config.yaml
n_layer: 15
n_kv_head: 6
d_mlp: 704
norm_eps: 1e-05
bias: "none"
tie_embeddings: true
init_std_o: 0.00712
optimizer: "muon_variant"
lr: 0.0102
beta1: 0.93
weight_decay: 0.02
batch_tokens: [65536, 131072, 196608]
doc_mask: false
steps: 6096
MLP neurons of a small language model. Each row is named by its layer, matrix (gate and up: input weights) and neuron, and shows model dimensions 64-127. Each number is 200 + 30 x the weight over its row's rms, rounded and kept within 0 to 999. A neuron's up and down rows have the sign that makes its largest values positive.
After each neuron's rows, "fires on" lists the tokens most often at its 100 highest values on Wikipedia text that the model never trained on.

L3.gate267,240,250,178,220,216,219,221,184,245,207,227,256,216,164,217,230,170,175,201,191,188,199,212,228,200,232,183,197,244,185,168,155,217,184,218,233,138,219,134,236,202,162,246,190,220,183,164,195,212,206,233,182,189,160,216,139,282,185,166,185,234,165,176,203
L3.up267,215,231,223,171,252,237,201,167,265,229,150,221,210,189,174,154,147,161,213,244,162,183,232,184,244,226,164,208,209,200,180,198,241,200,223,236,186,229,192,194,139,180,238,189,158,195,217,205,207,185,210,225,207,187,168,238,251,198,204,161,234,211,160,241
fires on: ",", " |", ";", ":", "ollow", "ative"

L11.gate168,229,205,184,219,179,181,143,244,227,217,162,237,129,169,213,200,246,181,121,238,286,224,231,237,235,237,230,224,184,193,211,221,195,125,157,196,197,171,197,146,166,162,151,177,241,220,170,176,234,155,231,179,197,204,189,193,222,232,251,230,152,225,195,181
L11.up168,214,200,129,158,195,216,145,230,220,213,230,240,189,205,132,193,250,145,195,171,211,194,168,203,171,185,179,204,185,273,224,230,200,241,166,178,193,186,193,199,198,216,186,248,251,192,192,229,180,209,155,203,268,210,195,242,226,233,141,222,201,180,194,200
fires on: "ov", "^", "b", "av", "ur", "r"

L5.gate211,219,181,205,201,208,201,189,198,204,195,154,171,173,192,225,248,202,223,230,254,164,205,223,225,161,165,208,215,153,213,231,185,198,238,218,155,164,203,167,205,224,242,196,154,205,188,230,197,186,122,252,260,197,216,197,253,216,209,195,225,178,191,198,183
L5.up211,192,240,229,219,184,179,222,173,182,191,154,196,172,222,227,224,142,184,189,185,228,179,202,203,152,184,161,178,204,171,242,256,174,227,203,220,217,246,162,223,217,225,186,221,184,211,203,196,204,161,206,202,239,159,217,148,243,250,241,256,181,177,211,220
fires on: "b", " with", "an", "ust", "on", "ub"

L10.gate287,186,86,239,171,195,180,188,221,208,226,192,222,236,143,160,188,181,207,178,171,158,231,196,244,216,213,234,188,215,195,160,219,241,187,205,196,245,177,217,222,190,211,217,159,192,187,211,179,170,194,210,231,202,188,132,175,159,159,203,159,181,236,125,250
L10.up287,180,202,180,156,215,118,251,207,203,178,205,190,165,244,184,194,143,230,170,218,196,174,245,257,235,165,206,173,189,210,229,226,156,194,209,190,179,238,219,170,191,183,175,247,221,238,229,197,243,179,215,249,225,144,197,203,206,190,174,252,186,223,195,233
fires on: "op", "o", "ign", "it", " work"

L5.gate448,158,167,168,202,214,180,182,196,153,214,172,165,214,217,175,199,170,184,221,201,213,207,197,291,223,219,174,172,148,195,247,261,221,220,246,222,223,280,272,174,199,223,202,224,230,216,198,155,152,161,167,207,157,188,250,241,174,183,191,192,261,188,266,253
L5.up448,191,187,185,190,221,208,201,234,162,179,179,193,213,197,208,175,248,209,210,249,168,217,199,174,179,185,224,215,216,182,183,210,214,201,201,230,215,270,168,194,126,251,250,209,177,209,188,253,215,173,198,218,202,187,205,224,191,200,176,178,204,247,218,273
fires on: "er", "ed", "per", "ing", "ce", "d"

L6.gate65,159,223,180,292,182,150,222,179,216,214,186,215,220,203,184,167,251,207,148,237,240,228,170,162,203,213,216,171,229,186,198,109,185,148,201,216,207,180,291,192,256,185,208,214,212,208,199,204,195,219,183,199,195,168,192,196,188,211,195,230,226,203,166,206
L6.up65,205,191,204,238,209,183,180,179,228,211,178,246,238,199,153,207,224,208,196,221,202,236,208,194,206,178,249,104,212,174,232,128,249,158,188,213,192,178,188,153,242,201,236,245,192,247,229,260,182,205,140,227,282,196,219,218,130,237,178,179,191,190,251,233
fires on: " |", "N"

L7.gate696,202,141,228,191,187,227,202,190,283,245,201,190,215,171,207,142,191,253,164,210,177,244,231,253,189,245,204,166,206,175,180,210,203,204,195,227,165,200,200,216,205,216,235,199,155,224,204,185,191,150,179,228,155,203,180,160,158,143,212,194,168,268,211,268
L7.up696,238,164,207,178,166,181,197,212,194,192,169,191,180,211,159,209,216,176,215,182,159,252,182,185,169,135,246,184,233,214,150,200,199,209,236,224,200,197,176,170,173,280,193,167,210,205,189,156,179,194,175,201,203,148,185,212,213,172,230,256,268,185,190,210
fires on: "it", "and", "b", "o", "k"

L3.gate620,231,217,172,281,194,211,225,191,228,235,217,239,229,183,226,171,231,201,214,185,170,167,206,178,199,177,243,190,204,138,156,201,167,192,182,186,145,193,251,173,258,179,191,177,211,203,186,141,156,180,258,205,230,183,254,193,185,164,159,206,241,187,211,135
L3.up620,165,263,168,223,213,210,185,223,204,235,197,179,213,213,186,232,212,165,215,231,207,177,222,168,248,233,181,180,218,185,143,266,217,172,236,168,203,182,243,162,183,214,177,229,200,238,191,182,142,164,166,195,221,190,215,223,168,198,180,224,238,209,175,202
fires on: " |\n", "-", "|", " S"

L7.gate684,230,210,225,267,188,221,230,237,208,137,175,169,113,218,225,199,214,254,207,201,191,193,211,192,234,155,216,191,203,184,208,183,151,196,192,201,216,206,216,195,186,188,171,191,174,268,175,214,174,217,195,195,197,178,208,232,188,199,215,248,228,141,229,208
L7.up684,196,209,180,121,225,138,244,181,260,177,216,219,252,234,207,195,198,209,186,135,196,192,238,182,184,187,215,242,206,200,178,187,169,204,195,179,178,219,198,249,188,198,205,210,186,223,183,195,184,203,186,188,151,206,232,198,229,245,169,222,192,190,204,182
fires on: "b", "f", "ip", "emb", "eb", "es"

L3.gate218,233,201,229,193,224,208,214,211,140,197,227,155,214,211,218,144,188,156,185,259,274,179,216,211,193,188,164,206,191,205,205,282,179,215,252,209,201,247,201,215,219,202,169,255,196,194,204,213,181,233,161,262,200,214,165,190,124,286,177,213,234,254,199,270
L3.up218,213,188,200,165,171,202,162,228,254,173,220,147,186,218,246,156,227,293,180,236,198,182,196,254,214,189,177,197,234,168,236,194,149,182,204,193,187,196,199,199,217,250,220,239,178,243,177,210,157,181,218,188,240,236,179,177,164,210,277,254,180,205,171,205
fires on: "os", "pen", " at"

L3.gate215,252,191,209,244,204,134,210,236,241,184,164,223,199,173,236,180,137,244,224,156,162,250,247,183,192,187,214,141,159,170,175,164,224,173,242,164,214,227,215,177,174,230,213,246,132,191,206,168,167,196,211,250,239,191,188,226,194,234,191,170,223,258,218,200
L3.up215,180,156,207,188,244,182,168,195,213,149,129,193,159,141,187,199,179,209,186,185,240,222,229,180,168,188,209,163,193,212,194,177,230,191,197,236,187,235,218,192,153,217,187,233,156,202,182,198,217,190,206,253,244,170,195,190,147,171,222,228,236,185,193,249
fires on: " |", " the", "ational", "urn"

L10.gate679,172,192,153,263,200,132,192,261,189,262,150,179,191,214,264,190,252,205,216,179,261,243,257,240,215,230,176,157,235,199,173,230,178,191,226,229,211,181,150,184,238,227,227,208,166,163,220,202,228,165,170,219,178,175,195,178,212,145,225,195,204,259,229,216
L10.up679,200,215,242,232,173,188,176,179,171,190,247,201,168,190,254,182,219,241,235,196,238,246,222,200,242,180,204,205,219,156,139,164,184,169,227,206,219,133,234,171,208,242,248,205,203,194,198,230,233,209,181,199,239,191,155,206,206,207,224,211,186,197,177,217
fires on: " to", "ong", "ing", " for"

L7.gate394,245,196,185,172,195,206,190,127,146,183,188,153,187,224,216,255,241,193,208,241,231,244,239,156,189,203,208,156,185,201,177,179,186,145,216,248,198,197,192,186,208,259,259,188,231,178,230,240,133,194,236,210,181,179,234,211,179,183,200,200,203,196,190,207
L7.up394,214,261,170,236,214,223,171,186,188,224,247,194,241,211,170,192,210,200,138,261,210,236,205,234,213,129,229,197,249,215,186,233,215,160,183,195,189,225,179,160,210,186,201,199,239,215,218,131,200,195,159,201,183,211,220,167,245,188,262,223,183,172,235,151
fires on: "is", "er", "wn", "s", "ur", "our"

L10.gate186,199,281,230,157,215,179,196,154,199,238,179,181,191,239,217,180,271,244,140,240,229,248,210,156,204,210,205,211,187,231,164,172,192,195,193,231,216,175,221,187,195,169,277,226,185,219,189,201,272,237,250,154,178,174,237,175,255,229,197,193,187,211,236,227
L10.up186,163,173,179,183,219,223,181,212,177,177,151,248,187,189,157,198,192,194,154,138,226,152,207,179,196,213,160,220,156,221,225,183,185,272,208,206,212,184,224,173,213,166,201,197,198,200,242,175,231,222,233,187,204,218,203,174,239,156,205,166,230,228,197,225
fires on: "ed", "s", "ing", "ced"

L7.gate262,235,147,185,248,242,202,129,136,187,174,216,203,202,219,245,226,188,197,192,158,184,217,201,170,176,197,248,185,235,197,224,218,215,210,191,204,168,210,239,194,182,217,208,162,227,150,181,166,237,186,179,234,201,247,238,224,130,197,227,211,185,187,198,199
L7.up262,175,221,183,215,202,215,152,203,189,149,198,203,201,185,182,226,200,220,158,226,332,168,238,215,197,211,230,260,142,216,186,175,221,184,218,208,171,204,186,164,267,185,194,205,239,200,240,193,202,189,228,180,202,207,186,182,167,224,162,176,211,218,265,198
fires on: "al", "a", "e", "erm", "er"

L10.gate173,181,224,141,220,178,160,168,158,194,230,142,196,205,221,179,158,231,203,224,214,251,177,204,207,221,188,220,162,200,175,196,164,174,175,193,213,183,173,170,195,218,229,235,222,213,174,216,216,202,191,261,223,166,145,170,215,214,220,160,176,226,202,183,236
L10.up173,191,206,201,235,225,245,231,174,178,203,188,242,198,167,182,173,225,207,193,202,226,211,179,216,214,209,216,224,168,155,214,188,201,217,255,230,247,202,243,199,191,209,293,208,184,234,192,204,218,206,165,179,212,192,242,188,259,123,235,245,209,218,172,230
fires on: "ed", "iv", "ing", "es", "ced", "ad"

L10.gate268,189,228,244,214,211,168,181,225,239,195,165,227,186,95,188,163,210,197,215,227,145,220,179,238,196,216,205,150,158,198,147,205,223,100,160,167,186,206,172,165,211,198,207,206,185,249,163,201,158,197,214,189,219,215,178,201,242,199,197,248,162,233,190,171
L10.up268,204,216,140,141,208,272,209,164,223,189,211,246,170,196,202,215,220,227,174,155,214,181,221,162,193,174,172,202,207,290,199,217,202,141,159,215,228,222,163,192,215,190,213,211,198,185,211,219,198,212,185,222,179,215,234,192,225,196,257,202,203,268,218,203
fires on: "p", "r", "g", "ur", "ch", "ol"

L7.gate630,178,184,169,226,227,201,174,187,189,206,199,116,213,227,233,242,182,218,218,229,170,199,187,174,167,183,227,203,186,191,195,193,180,216,182,220,200,191,165,245,212,254,267,181,197,181,237,186,213,183,217,154,194,208,215,220,189,233,219,226,196,186,201,257
L7.up630,167,212,171,241,164,221,133,232,269,225,203,186,176,161,203,201,159,218,228,252,157,227,203,211,170,159,196,239,206,240,219,236,223,169,174,175,248,208,231,184,160,268,220,217,197,186,140,188,171,258,189,225,167,174,199,169,201,205,248,205,211,243,181,195
fires on: "h", " h", "t", " Ph", "ly", "iet"

L3.gate264,190,157,173,240,212,218,172,230,250,244,175,220,251,232,178,161,200,180,187,207,228,209,188,238,218,220,183,201,214,206,181,194,201,197,224,205,178,221,184,193,230,188,246,206,233,167,223,193,224,162,213,178,215,187,208,205,183,215,197,210,233,240,185,142
L3.up264,213,188,217,241,214,168,159,231,250,232,150,176,245,243,186,163,164,190,165,242,205,231,193,226,258,241,210,181,215,176,193,216,181,175,206,194,203,200,188,146,273,164,202,181,216,159,218,176,219,202,220,173,189,227,164,168,204,251,180,221,243,188,176,173
fires on: " per", "oss", " ex", "up", " out"

L2.gate132,227,220,198,182,229,184,215,146,223,220,204,203,184,187,194,159,193,207,180,198,220,210,184,167,188,167,221,234,198,204,168,146,268,186,206,223,174,211,234,138,233,153,213,192,236,243,228,217,173,241,217,222,179,214,231,141,188,222,186,235,186,208,158,219
L2.up132,225,195,224,216,253,199,197,168,210,161,178,231,162,226,190,137,197,172,240,192,155,190,189,179,227,193,207,203,203,190,153,142,228,168,189,226,196,189,195,190,175,176,195,210,183,188,169,225,202,218,192,229,141,211,194,181,188,192,236,195,174,219,155,247
fires on: " in", " into", ".\n"

L7.gate571,177,218,270,255,219,205,206,231,193,196,235,256,178,201,208,211,208,226,143,201,207,206,199,230,252,231,261,191,191,251,220,155,163,160,175,168,233,239,230,257,182,199,184,214,219,197,232,170,183,201,229,239,192,214,226,241,200,192,220,175,159,207,144,226
L7.up571,210,211,166,99,202,262,168,249,166,221,258,228,201,265,201,198,134,222,237,223,227,186,199,244,204,182,156,202,276,226,200,171,161,168,186,206,209,209,208,188,218,166,206,211,194,156,185,184,168,208,196,213,212,224,221,263,195,248,231,180,199,247,187,237
fires on: "her", "ther", "ust", "se", "ost"

L5.gate258,212,238,232,170,244,244,166,171,199,165,210,202,190,209,204,198,238,251,158,242,300,245,243,188,204,222,223,221,195,199,213,231,149,198,167,220,168,180,184,224,168,210,229,197,183,185,182,212,165,201,117,217,246,185,204,233,284,239,245,235,252,199,173,185
L5.up258,243,185,187,185,172,242,160,217,115,201,206,262,242,177,206,188,144,216,238,216,258,209,165,192,197,224,237,226,237,227,207,192,196,193,206,212,193,171,132,223,220,225,180,226,272,176,172,161,170,164,176,199,188,184,220,213,217,252,213,155,187,211,177,219
fires on: "her", "ess", "ines", "n", "ther", "ial"

L11.gate324,210,154,199,187,193,181,181,164,186,189,245,188,218,176,195,214,230,198,174,203,237,181,136,221,131,90,189,178,165,217,239,156,169,208,221,198,232,247,236,200,247,209,180,232,232,184,175,247,227,165,167,218,210,215,203,187,199,122,143,219,209,133,145,203
L11.up324,157,206,195,184,125,207,239,161,271,200,226,161,169,241,174,193,156,223,158,233,196,207,202,212,186,182,206,184,185,219,209,191,149,231,222,190,141,205,278,195,164,237,235,210,206,183,230,197,189,207,181,206,227,153,213,191,133,261,143,205,237,210,182,256
fires on: " w", "o"

L10.gate326,193,161,154,189,194,160,191,143,205,213,223,122,214,180,223,195,198,166,194,150,236,208,170,191,183,135,176,140,148,224,246,161,163,221,222,192,232,230,186,211,175,190,170,186,207,217,222,228,164,163,217,163,202,246,199,198,206,140,187,161,175,211,234,184
L10.up326,175,190,205,203,214,228,206,210,220,176,218,170,177,188,199,223,163,214,228,228,185,203,218,221,280,209,212,181,242,225,237,217,167,208,235,159,274,264,192,194,193,175,202,242,207,229,209,157,210,160,162,196,143,210,210,183,233,274,135,214,241,213,178,176
fires on: " w", " W", " D", " d"

L10.gate625,159,183,277,223,219,213,231,224,240,193,223,176,133,185,222,201,200,199,190,188,167,182,210,196,245,212,212,182,219,183,140,276,216,237,239,213,149,218,245,198,164,204,195,209,231,173,186,197,280,164,145,231,160,136,165,190,204,213,203,166,158,170,157,187
L10.up625,200,167,126,202,211,155,227,220,284,194,189,179,146,255,192,200,158,216,198,237,173,138,203,225,216,185,160,201,210,149,205,223,235,194,214,232,158,194,227,163,219,186,152,213,209,169,200,203,244,167,224,215,220,189,231,186,236,173,220,197,219,190,209,178
fires on: " e", "l", "op", " act", " fl", "it"

L3.gate368,190,218,179,230,229,207,200,133,212,238,258,199,195,126,236,216,202,178,252,209,253,177,159,212,218,153,232,229,215,172,132,162,199,167,215,185,181,189,213,182,247,157,258,258,175,209,237,252,202,147,235,167,176,168,200,147,193,205,165,257,224,217,184,186
L3.up368,205,231,169,229,207,203,149,208,222,220,162,171,253,153,208,225,197,166,206,166,151,202,210,259,194,199,140,215,161,162,162,227,233,159,232,205,180,158,269,169,166,189,226,223,225,143,172,256,190,195,190,247,185,175,223,190,185,199,120,218,219,211,206,210
fires on: "-", "|"

L5.gate104,227,266,196,189,226,206,203,189,173,214,245,220,209,202,205,260,187,180,151,117,202,242,220,144,149,221,216,185,184,233,219,188,186,207,192,193,212,181,224,209,203,201,222,217,201,136,191,168,184,189,238,162,202,236,193,183,176,209,242,296,208,205,186,184
L5.up104,196,203,184,228,219,172,203,194,181,169,256,191,224,175,183,194,182,198,204,172,215,161,207,207,277,199,221,211,172,227,195,121,220,191,217,203,190,211,166,238,240,171,167,219,166,210,238,205,207,202,222,175,192,176,198,201,192,250,204,256,209,248,195,211
fires on: "e", "ed", "age"

L10.gate106,236,209,198,151,128,215,167,258,174,188,213,228,222,165,211,223,205,161,176,153,189,200,141,195,228,180,155,174,173,193,201,222,195,212,212,154,187,219,199,199,179,191,200,152,191,171,131,161,232,180,238,214,197,255,210,208,246,204,223,228,208,185,173,247
L10.up106,193,189,237,151,211,198,160,223,217,177,259,248,161,234,238,248,229,191,194,193,205,202,189,206,230,127,217,181,257,149,185,230,144,166,187,188,237,247,196,159,224,178,181,164,202,167,168,189,175,202,206,189,200,197,183,214,180,233,219,203,245,174,222,190
fires on: "r", "in", "b", "g", "p"

L5.gate614,234,244,231,202,221,215,157,196,196,274,210,215,192,191,178,182,166,193,161,216,184,245,255,189,217,244,224,180,269,198,269,225,220,175,182,226,171,213,149,183,230,191,233,202,182,234,226,131,192,164,203,213,147,239,224,167,240,166,166,167,225,158,174,171
L5.up614,210,225,197,201,198,193,217,183,185,230,261,203,226,199,212,149,166,176,197,198,150,213,172,221,225,224,268,168,139,179,173,199,253,198,198,212,205,240,238,161,156,187,240,185,175,224,165,237,189,164,221,212,158,194,230,186,201,196,213,198,226,155,173,145
fires on: " |", ";"

L3.gate572,190,162,224,249,194,230,174,179,227,153,178,167,205,99,119,205,193,227,205,229,223,233,241,199,202,208,154,236,211,153,219,244,256,209,216,181,174,235,203,230,185,195,196,210,208,216,202,248,201,191,161,229,134,193,192,182,112,196,263,198,198,237,217,182
L3.up572,184,179,210,238,170,239,208,222,201,179,205,188,216,115,164,197,170,229,238,218,180,276,247,180,198,182,207,169,172,191,239,252,254,156,225,194,208,260,261,214,143,197,251,210,256,184,206,225,213,181,176,227,150,203,213,187,166,186,304,227,240,168,203,185
fires on: " |", ".", " |\n", "==\n\n"

L9.gate341,182,179,166,208,231,220,130,226,215,179,189,175,200,171,163,258,228,174,182,244,171,192,157,161,247,213,163,231,159,195,181,249,185,154,213,221,192,188,177,228,201,215,232,205,159,188,187,267,157,219,172,211,239,192,197,191,187,225,213,205,219,183,198,211
L9.up341,208,213,224,217,238,165,169,209,142,192,270,230,187,223,248,243,198,210,241,196,222,154,225,199,232,140,209,191,207,163,228,214,150,195,216,215,217,208,151,202,196,183,217,225,229,194,144,210,178,205,258,151,167,167,222,201,191,224,184,239,189,169,199,245
fires on: "n", "it", "p", "a", "b", "et"

L9.gate134,189,219,157,212,245,173,196,149,193,203,183,156,174,220,178,229,192,164,193,170,184,239,227,213,173,181,231,196,167,181,247,136,240,136,209,207,183,214,162,153,211,212,210,202,200,169,208,218,140,134,191,202,161,248,200,211,193,213,167,221,251,155,177,209
L9.up134,212,231,199,201,237,185,203,197,244,206,181,226,183,208,224,261,168,191,205,223,223,251,174,210,124,192,247,211,209,231,205,247,208,244,191,181,200,212,176,200,156,240,187,166,211,198,229,186,174,212,154,158,213,269,248,190,219,217,207,180,212,198,214,178
fires on: "ur", "or", "u", "ad", "our", "ul"

L3.gate11,220,194,172,231,247,191,201,191,236,209,208,199,189,224,223,184,150,238,199,210,252,207,299,217,158,149,195,152,165,157,191,196,203,134,189,193,211,243,206,139,202,210,224,219,186,212,211,210,216,203,176,215,188,179,199,172,167,234,234,197,158,163,237,163
L3.up11,213,185,182,228,154,198,176,120,214,227,188,212,177,183,196,163,156,212,189,230,198,204,243,189,179,213,166,186,205,186,201,199,195,189,198,166,185,238,238,131,195,253,218,220,201,160,155,227,168,231,232,198,252,234,210,194,177,197,253,198,233,193,267,166
fires on: "en", " |", " were", "\n", "ree", ")"

L2.gate198,228,196,203,212,205,210,200,221,231,198,194,184,225,148,187,163,141,282,188,191,197,190,235,203,263,202,229,153,165,249,154,201,262,190,221,152,197,185,197,212,157,180,139,163,177,200,233,203,174,201,191,207,167,175,204,181,185,243,194,223,198,202,258,201
L2.up198,246,230,202,202,147,181,227,216,196,231,144,192,195,197,199,177,203,192,193,225,197,226,175,226,260,183,219,206,157,248,213,173,165,188,191,161,210,215,202,159,170,179,188,229,206,201,134,270,234,215,187,181,208,194,198,206,154,161,214,230,228,174,258,147
fires on: ".", "*", ".\n\n", " |", "===\n"

L7.gate72,262,161,155,188,178,199,204,216,141,235,208,272,218,213,194,259,217,184,192,159,264,198,207,183,205,279,203,161,170,226,202,211,221,191,199,145,185,259,247,199,192,229,192,192,262,208,228,218,188,136,200,267,159,174,268,175,182,210,174,203,183,211,185,206
L7.up72,195,182,214,200,251,195,109,186,194,201,233,195,250,200,227,171,185,198,166,250,194,187,172,182,198,215,270,195,223,158,150,239,208,192,204,216,166,206,144,167,197,187,211,224,198,205,196,207,221,179,171,177,212,122,237,206,178,169,191,189,214,213,210,174
fires on: "ing", "ed", "es", "s", "ent", "ue"

L5.gate594,222,204,129,143,173,167,195,203,207,245,194,205,241,192,234,242,246,193,165,159,209,223,210,214,204,189,192,168,182,224,199,227,198,241,223,217,197,155,186,195,205,169,290,208,190,227,219,188,189,224,209,200,174,169,225,242,179,220,208,186,189,205,194,224
L5.up594,194,196,202,251,201,204,179,249,225,148,242,121,202,146,222,213,241,146,230,204,218,188,239,207,225,183,222,243,205,136,132,175,185,200,202,202,185,212,187,158,201,198,182,185,154,213,185,188,184,195,275,207,216,187,238,191,230,189,255,186,187,199,231,181
fires on: "ac", "resent", "ct", "ag", "ir"

L9.gate433,225,148,212,278,165,211,142,172,209,215,252,233,155,228,212,217,162,232,230,207,227,198,201,217,184,187,198,256,172,255,169,208,207,256,187,190,148,235,212,230,150,180,175,224,188,177,186,190,90,161,207,176,183,183,160,212,209,195,148,200,163,157,227,159
L9.up433,192,200,176,181,222,222,183,152,195,204,228,177,229,166,268,190,176,281,232,183,214,176,195,242,183,195,235,194,237,178,215,184,217,169,257,248,206,205,161,155,212,197,164,217,249,185,160,235,193,247,196,216,167,243,199,130,211,223,206,200,205,202,223,194
fires on: "ly", "iver", "il", "ol", "ah", "it"

L10.gate664,204,188,208,168,198,186,169,186,209,211,194,143,266,164,158,220,211,246,158,195,230,187,185,166,256,251,160,183,174,178,189,164,174,193,195,136,209,209,294,187,214,187,251,194,210,223,224,178,137,212,189,193,181,188,218,215,234,216,185,204,195,180,160,203
L10.up664,210,222,168,225,223,211,182,206,213,185,204,187,213,172,196,208,144,208,236,200,188,239,209,245,276,193,203,187,220,176,160,135,234,208,189,200,155,247,184,228,231,163,217,242,196,208,199,197,241,183,227,257,188,204,247,231,240,239,180,242,291,208,177,198
fires on: "f", "uch", "ed", "el", "at", "l"

L2.gate645,234,199,222,251,221,182,213,228,193,252,215,214,231,195,238,224,206,193,216,191,243,272,200,251,239,219,186,197,224,202,112,195,202,238,201,228,166,169,154,198,210,157,178,154,186,169,256,180,230,196,197,187,174,219,233,209,202,216,178,217,222,214,221,201
L2.up645,216,180,217,154,157,177,160,152,198,235,223,180,218,235,258,184,180,190,183,196,211,211,220,240,190,140,231,233,218,146,205,182,193,215,161,240,140,151,198,192,234,179,176,144,234,158,215,189,231,240,247,202,166,239,223,240,215,209,233,245,219,159,206,202
fires on: " for", "irect", " |", " as", " to", " de"

L6.gate84,236,111,245,200,219,239,207,200,164,250,211,274,228,215,168,247,214,157,169,206,162,178,220,217,195,228,219,212,169,241,141,230,202,250,193,262,279,225,184,170,229,204,213,232,233,194,223,239,238,162,242,152,221,212,190,183,170,187,231,246,203,198,183,217
L6.up84,212,174,201,196,211,272,217,196,188,201,206,263,226,197,193,200,177,232,161,239,154,205,181,205,239,205,261,200,198,134,170,181,175,182,225,210,198,169,200,139,258,248,232,151,231,143,223,184,173,162,192,175,218,202,181,183,237,199,233,222,178,196,217,187
fires on: " off", " out", "ack", "up", "eb"

L3.gate122,263,201,238,250,205,213,240,198,229,214,228,202,247,178,223,138,219,261,197,280,252,201,270,214,223,238,214,220,223,170,176,159,161,134,199,218,197,263,270,146,161,214,219,241,136,200,233,186,139,193,206,160,211,166,237,209,154,191,200,152,140,219,148,148
L3.up122,249,162,249,225,170,211,202,163,188,237,169,229,187,183,241,188,213,214,234,282,176,207,220,195,266,193,206,190,209,219,156,191,206,188,190,212,175,207,256,154,174,155,189,207,160,148,220,159,158,214,175,196,167,206,204,228,198,194,211,149,170,211,214,195
fires on: " again", "ly", " cl", "ied", " team", " sy"

L5.gate220,222,191,202,211,217,201,202,170,145,258,233,146,178,182,229,187,213,238,200,170,222,193,169,176,203,233,240,191,217,225,202,189,251,202,217,225,247,195,206,210,185,200,215,194,159,233,270,223,206,158,197,132,206,223,200,198,161,221,199,195,218,238,258,214
L5.up220,240,225,217,250,209,199,225,201,223,230,221,219,204,142,161,236,199,209,224,214,132,256,227,232,198,176,221,232,161,254,197,241,187,216,243,201,228,189,199,186,188,194,191,204,254,204,192,198,239,180,163,167,177,200,200,249,219,212,147,188,188,204,206,137
fires on: "."

L2.gate480,197,200,220,252,172,179,143,175,225,170,219,161,284,183,112,201,146,191,181,212,238,179,245,156,247,180,178,197,209,152,244,190,219,159,195,189,179,254,193,135,196,175,217,241,211,188,198,204,178,227,168,211,244,173,203,246,181,198,262,191,261,217,198,185
L2.up480,222,184,199,210,227,174,204,137,209,203,238,194,226,161,168,196,172,198,173,156,229,190,238,232,213,238,195,138,189,193,212,211,219,177,192,200,163,234,205,184,163,192,212,219,141,205,192,278,220,215,164,263,211,179,228,223,134,165,273,197,188,156,231,160
fires on: " |"

L3.gate666,196,152,145,159,204,214,232,171,225,180,209,186,209,176,177,209,223,195,193,186,259,175,205,189,216,174,193,172,237,189,222,203,221,221,138,133,173,191,171,137,208,186,185,144,223,197,203,202,165,206,224,167,147,161,193,208,189,158,243,187,220,210,186,204
L3.up666,197,243,194,162,227,169,250,223,226,187,215,170,223,158,220,194,224,182,242,197,218,157,218,228,212,183,233,180,227,125,198,243,191,195,183,198,279,209,184,145,234,171,197,153,221,209,250,182,187,207,192,206,165,183,217,127,198,163,227,152,184,235,171,179
fires on: "oun", "overn", "ee", "au"

L7.gate487,204,198,225,229,231,192,216,181,165,249,218,180,146,222,227,134,205,203,231,175,247,153,161,187,237,173,148,222,234,201,178,317,224,248,221,185,187,218,144,236,195,214,220,239,221,198,177,167,175,150,211,237,222,189,227,193,213,174,159,214,203,172,190,248
L7.up487,227,211,215,232,248,199,249,160,160,208,199,206,248,250,196,164,230,231,231,203,165,152,215,213,131,222,210,188,214,190,165,193,176,162,188,239,236,190,208,168,216,212,244,194,189,203,203,219,218,182,181,214,184,216,193,187,176,182,158,161,197,254,178,236
fires on: " at", "ed", " of", ":", "ing", " from"